{"n_head": 7, "vocab_size": 8192, "positions": "rope", "lr": 0.000873, "schedule": "wsd", "final_lr_fraction": 0.0}
MLP neurons of a small language model. Each row is named by its layer, matrix (up: input weights) and neuron, and shows model dimensions 272-367. Each number is 128 + 32 x the weight over its row's rms, rounded and kept within 0 to 255.
Before each neuron's rows, "fires in" lists the words (lower case) most often at its 100 highest values on Wikipedia text that the model never trained on. A number after a token or word is its count.

fires in: "song" 27, "information" 12, "area" 12
L4.up1777 [158 144 131  91 133 144 124 151  80 178 119 188 145 126 131 130 144 146  76 100 103 122 169 105 120 160 109 124 138  74  37 146 158 103  99 109 138 140 167 165  87  77 125  96 160 114 133  67 127 113  90  90 131 140  99 151 142 134 122 135 108 105  93 236 103 189 125 118 151 137 140 119 170 105 170 157 181  67 127 103 185 155 167  95 125 129  96 157 109 159 144 165 142 128 149 105]

fires in: "on" 29, "under" 11, "at" 10, "in" 4, "gödecker" 4, "during" 4
L4.up1151 [146 118 170 109 128 138 137 173  94 108 100 196 135 160 101  83  82 103  99 120 145 199  89  81 158 142 114 102 104 138 101 200 120 110 146 112 120 159 114  66  93 119  99 136 144 115  95 164 139 136 185 139 116 148 118 203 151 149 127 113 122  98  58 166 121 108 118  95  97  97 150 131 144 118 134 137 181 140 105 167 122  76  77 121 145 136 143 146 152 130 161 106  95 161  88 163]

fires in: "order" 9, "it" 9, "life" 9, "spent" 8, "performed" 8, "area" 7
L4.up218 [141 117 132 119 176 132 120 105 145 140 181 111 102 150 116 161 146 123 107 126 173 145  84 103 146 128 145 120 137 163 146  58 154 132  96 108 107 144 146 125  95 161 122 141 107 160 134 107 108  95 120 112  34 161 122 156  98  79 160 122  99 163  93  95 151 164 106 129 161 120  89 116 113 153 162 150 189 118 138 145  71 126 169 152 113 156 128  69 116 101  95 116 170 125 134 110]

fires in: "as" 20, "including" 14, "with" 8, "announced" 7, "scoring" 7, "density" 6
L4.up805 [ 94  93 103 125 149 126  76 109  99 143 158 223 121 157 150 143 103 214 149 125 221  95 116  94 150 168 161 124 154 122 149 117 117  86  67 142 127 117 126 139 159 149 127 111 113 113  78 159 176 169  65 108 121 120  81 115 137  95  90 109 121 151 157 124 171 113 102 142 115  73 158 144 145 160 112 107 126 154 151 100 119 175 128 124 101 160 152 109 124 122 144  95  84 217 163 144]

fires in: "there" 25, "santa" 7, "san" 7, "what" 6, "saint" 6, "that" 5
L4.up831 [169  98 206 168 160  99 161 146 125 143 159 186 112 104  86 187 124 128  87 119 183 121 123 143 167 114 168 104 176 105 116 106 146 149 132 115 167  90  66 158 132  94 115 140 150 109 161 142  86 144  88 123 106  90 140 151 165 125 160  82 207  95  83 112 132 116 114 171 159 136  98 141 142 162 162 134 147 155 101 166 125 196 198 169 135 102 125  99 135 101 172 194 126 159 100 122]

fires in: "population" 23, "election" 10, "america" 7, "towards" 5, "friend" 4, "historic" 4
L4.up206 [105  88 132 136 149 105 113  87 161  70 145 149 113 171  84 149 101 161 100 127 141 156  80 106 150 117 125 131 171 105 199 151  89 177 107 152  79  63 141 189 157 140 162 136 133 158 133 123  88  87 105 119 123 114  98 139  78 108 119 129 156 126 117 141 132  88 161 118 113 169 135 117  63 151 141 146 117 122  68 153 105 125 147 153  97 146 165  73 132 111 120 127 120 145 105  98]

fires in: "to" 53, "could" 8
L10.up675 [161 164 112  91 143 166  85 119 105 126 156 138  92 121 154 177 137  76  91 151 144 136 120 112  66 107 122  99 102  63 152  76 106 115 139  67 143  84 129 130  97 145 113 145 125 188  69 154 111 177  98 121 141 128 148 115  46 152 148 107 172 146 119 123 129 112  81 154 122 149 112 119 115 105 112 144 128 187 154 132 135 100 179 132 137 161  76 125 119 121 150 126 121 114 130 138]

fires in: "the" 25, "an" 10, "to" 7, "for" 6, "a" 6
L9.up641 [170 151 138  64 160 140 108 165  82 130 152 162 131  75 101 141 120 133 166  76  66 165 106  67 154  91 182 129 125 130 111  97 110  99 108  95 112 149 134 138 134 115 120 148 139 133  69 164 160 131  90 120 107 129 111 136 102 160 123 120 110 172 147 137 130 107  89 179 130 120 143  94  91 136 150 122  99  93 106 161 164 106 132 130  92 144 151 112 135 116 138 107 203 153 118 121]

fires in: "as" 65, "the" 11, "named" 4
L9.up908 [136 127 103  76 159 147 160 110  84 178 162 114 137 137 144 163  83  97 114  87 137 178 164 115  71 125 137 121  72 115 102 130 137 124  75 117 120  93 124  92 165 140 123 193 156 116 130  91 178 161 115 112 198 161 155 106 115 119 107 127 139 120  89  68 116  93 142 146  94 106 173 138 124 116 121 143 179 130 137 136  85 144 134 148  84 108 192  81 129  82 138 124 150  81 119 148]

fires in: "information" 17, "sport" 16, "music" 14, "services" 10, "sports" 5, "education" 4
L4.up883 [122  68 123 147  77 132 142  98  95 140 115 147 170 139 153 122  83 153 128 119 145 245 107 121 122 122 197  99 102 106 140 117 130 130 101 114 109  74 138 161  76 108 153  98 141 182 151 163 133 171  90 100 212  95 135 144 183  88 154 112 135 135 145 112 150 106 109 107 118 130  99 196 131 141  89  63 136 136 113 127  87 139 157  80 114 149 178  45 126 184 152  93 114  86 155 158]

fires in: "china" 23, "states" 16, "ireland" 7, "japan" 7, "scotland" 6
L4.up1718 [193 114 151 124 137  80 127  93 131 126 139 181 128 122 124  97 157 162  90 138  39 151  94 102 121 133 158 113 121 158 115 153 147 172 109 147 116 165 152 120 127 141 132 168 113 184  95 149 104 123 148 142 136  96 141 122  82 137 140  97 109 174 109 127 143  90 137 170  98 144 124 147 155 177 161  92  70  83 113 105  81 147 165 154 111 174  91 116  93 166 124 128 167 125 170  87]

fires in: "national" 20, "county" 17, "college" 13, "international" 11, "professional" 9, "public" 6
L4.up907 [121  46 101  74 109  91 122 123 130 161  51 155 110 137  79  95 139 187 129 106 123 150 124  90 175 125 186 103  67 158 143 132 123 136 104 131 100 168 105 107 114 117 146 152 198 119  98 185 166 193 123 124 122 116 138 132 131 123  96  62 119 171 133 123 186  73 111 119 111 191 161 112 105 114 153 101 170 102 107 105 136  76 138 146 117  96 135 131 120 169 118 146 111 121 100 113]

fires in: "there" 25, "date" 7, "time" 6, "density" 6, "total" 6, "elevation" 5
L4.up255 [147 106 150  96 163 129  72 213  97 113 137 190 149 149 123 195 100  86  48 117  96 148  99  97 150 152 151 131 111 114 132 124  87 193 103 136  95 160  43 126 127 130  81 156 168 144 114 134 134 161  96 109 119  65 104 177 154 145 146 116 131 121 142 186 122  78 127 146 110 171 146 169 127 126 156  80 156 142 118 129 140 149 174 111 156 138 159 129 136 139 141 185 138  88 105 131]

fires in: "1" 14, "his" 13, "0" 8, "her" 8, "s" 7, "2" 5
L9.up239 [138 159  98  99  80 175 129 155  70 140 143  79 153 155 115 192  87  92 130  88  75 138 110 151 106 133 135 159 141 121 135 124  63 164 171 110 153 165 118 162 161 113 126 170 159 159 103 175 114 126  86 123 107 152 124 137 111 113 150  83 121 149 113 115 139  82  97 108 107 128 107 161  81 125  78 128 116 100 127  90 149  79 134 126 155  75 121 144 174 128 145 156  99 110 114 139]

fires in: "which" 42, "sport" 15, "young" 4
L4.up1624 [123 168 181 108 136 127 141  98 100 127 133 135 127 114 140  79 121 120 128 176 117 195  86 144 136 167  96  84 104 163 176 148 101 110  94 161 144 129 178 120 175 122 153 117 155 125 153 148 138  89 104 123 129 103 126 123 149 117 115 113 162 141 149 108 106 105   0 106 165 153 100 123  60 151  78  99 158 107 171  71 139 142 133 140 134 125 131  88 138 114 177 176  99 117 136 108]

fires in: "such" 17, "an" 14, "any" 6, "for" 6, "some" 4, "another" 4
L10.up267 [ 89 122 101  73  88 127 153 167 108 102 120  97 161 174 115  86 100 156 126  46 135 132  99 131 152 109 124 130  80 143 127 135 105 141 113 112 162 140 125 139 100 106 127 190 142 118 123 135 130 139  88 146  83 120 101 123 133 116 138 118 192  78 119 201 101 132  53 133 141 146 130 140 105 102  76  97 118 135 103 136 195 175 137 130 135 111 165 165  96 124 202 151 115 102  72 158]

fires in: "because" 20, "utc" 10, "million" 8, "fleet" 8, "award" 6, "provide" 6
L4.up280 [ 88 142 172 128 191 172 129 159 115 134 103 151 147 137 119 159 109 170  90 170 119  92  92 124 168 143 169 166 129 138 207 102  82 103 149 120 172  99 135 179 112 148 130 129 107 156 109 167  97 134 171 129 161 131 106 109 110 145 187 131 175 126 175 103  88 150 141 112 163 134 126 101 125  86 135 127 159 124 116 134 117  87 130 162  71 135 163  95  90 140 157 102 180 135  78  80]

fires in: "after" 11, "by" 10, "at" 9, "since" 8, "until" 8, "under" 5
L4.up1543 [150  70 134 172  83 133  54 130  79 144  69 142 165 152 154 128 103 113  85 177 144 136 120 125  80 137 171 111  96 116 111 110 170 168 133  67  56 126 121 143 119  76 157 166 121 159 104 173 189 173 117  50 131  83 122 158 177 132 122 136 199 185 136 131  79 124 126 101 120 133 176 146  93 124 164  91 170 167  73 111  88 108 155 125 143 137 134 120 135 103 194 173 107 107 129 201]

fires in: "with" 28, "first" 18, "from" 9, "while" 7, "currently" 5, "at" 5
L4.up1424 [118  80 105  97  94 109 118 161 148 131 169 139  89 141 136 146  76 115 147 117 222 122  93  90  98 146 165 122  86 173 164 131 104 154 141  86 128 165  94 187 125 136 159 126 118  95 125 118 146 141  89 134 116  69  86  95 135 116 158 126 161  87 118 171 139  70 147 104  82 127 140 176 106 105 127 136 150 160 106 108  93 184 205 166 167 104  88 114  86 148 143 128 124  96 134 108]

fires in: "name" 16, "information" 12, "coach" 11, "apps" 9, "study" 5
L4.up20 [116 136 151 119 123 107 125 167 172 174 116 123 124 154 136 157 153 140 104  89  69 134 126 123 103 105 118 148 182  77 125 143  96 112 141 170 125 139 121 186 101  52 143 144 121 136  77 101  94 147 138 121 128 175 106 151  78 118 220 158 188 129 169 174 120 174  84 129  87 154  94  92 164  76 101 150 159 119 136  92  90  88 128 102 168  94 133 145 130  91 133 141 104 178 111 115]

fires in: "to" 25, "its" 8, "their" 6, "his" 6, "mohan" 5, "the" 5
L9.up442 [163 133 147  73  92 203 125 151  97 125 141 106 143 106 145  93 138 173  94  71 148 154 116 102 150 173 124 133 113 152 188  73 166 156 126 127 147 135 108 178 156 126 145 198 144 146  74 176 153 133 126 126 132 122 110 112 117  97 157 135 169 134 150 170  98 110  95 135 135 109 136 151 155 131 100  79 147 161 108 143 170 121 150 126 155  43 127 107 188  97 143 132 142 116  96 108]

fires in: "as" 20, "region" 7, "and" 7, "street" 6, "community" 6, "railway" 5
L4.up1050 [107 100 112 127 193 150 206 132 119 161 114 143 152 135 153 123 117 147  98  99 107  98 139 179  64 146 119 119  90 168 182 143 173 118 164 110 110 128 124 121 127 111 107 147 148  89 168 156 151 145 161 149 100 129  91 112 115 131 152  96 125 160  79 139 167 105  72  48 119 172 141 128 150 117 130 138 183 136 141  60 152 105 139  89 121 138 201  73 125 117 128 140 122 143 198 192]

fires in: "in" 22, "by" 11, "with" 6, "association" 4, "kingdom" 4, "1118015" 4
L4.up164 [ 94  83 130 107 136 113  80 101 126 193 162 103  94 146 120 150 162 191  97 104 153 109 118  48  80 133 117 138 130 141 131 143  88 114   7 154 115  63  60 101 101 156  84 165 179 150  90 134 189 156 104 164 168 126 182 158 110 194 204  84 116 107  80 164 167  70 160 125 145 126 189 209 153 160 152 150 107 155 113 166 106 139 178 133 108  93 123 121  80 106 115 128  78 126 127 163]

fires in: "the" 14, "one" 10, "their" 9, "an" 7, "his" 6, "any" 4
L10.up757 [142 136 153 103 181 160 147 160 103 117 164 180 123  81  96 150  81 148 151 152 138 113 115 131 170 168 110 100 124  41 164 114 131 121 204 145 151 130 138 122 145 152  96 116 122 104  97 169 148 149  83  99 130 124 103 187 106 153  69 104 154 105 141 146 151  76 112 100  95 159  65 177 136 154 115  68 119  80 104  96 120  90 100 163 100  97 146 116  99 113 146  98 143  94  66  82]

fires in: "on" 30, "in" 30
L9.up409 [140 100 103 105 151 182 104 163  75 123  99 142 168 152 114 148 119 100 138 123 124 199 122 150 103 149 165 141  74 141 107 170 115 146 167 123 137  86 120 148 131  94  95 140 136 116  92 120 207 158 113  77 152 107 154 132 154 138 179  81 129  69 106 112  76 121 145 197  86 126 170 119 119 131 159  96 109 111  79  88 130 182 119 128 111 110  95 124 186 109 158 135 137 101 116 164]

fires in: "they" 28, "election" 11, "since" 7, "population" 6, "today" 5, "location" 4
L4.up957 [137 140 111 118 130 145 139 148 146 102  69 181 114 113  67  64 192 153 126 110 133 158  61 125 125 128 114 126 163 123 139 137 138 185 153  78 136 141 131 147 134 117 129 115 170  50 102  63 182 157 140 121 153 124 147  87  98  70 137 102 115 124 106 116 117  63 167 103 103 167 122 179 157 169 104 169 106 160 143  77 135  98  69 141 119 145 130 165 128  94 145 168 145 144 128  69]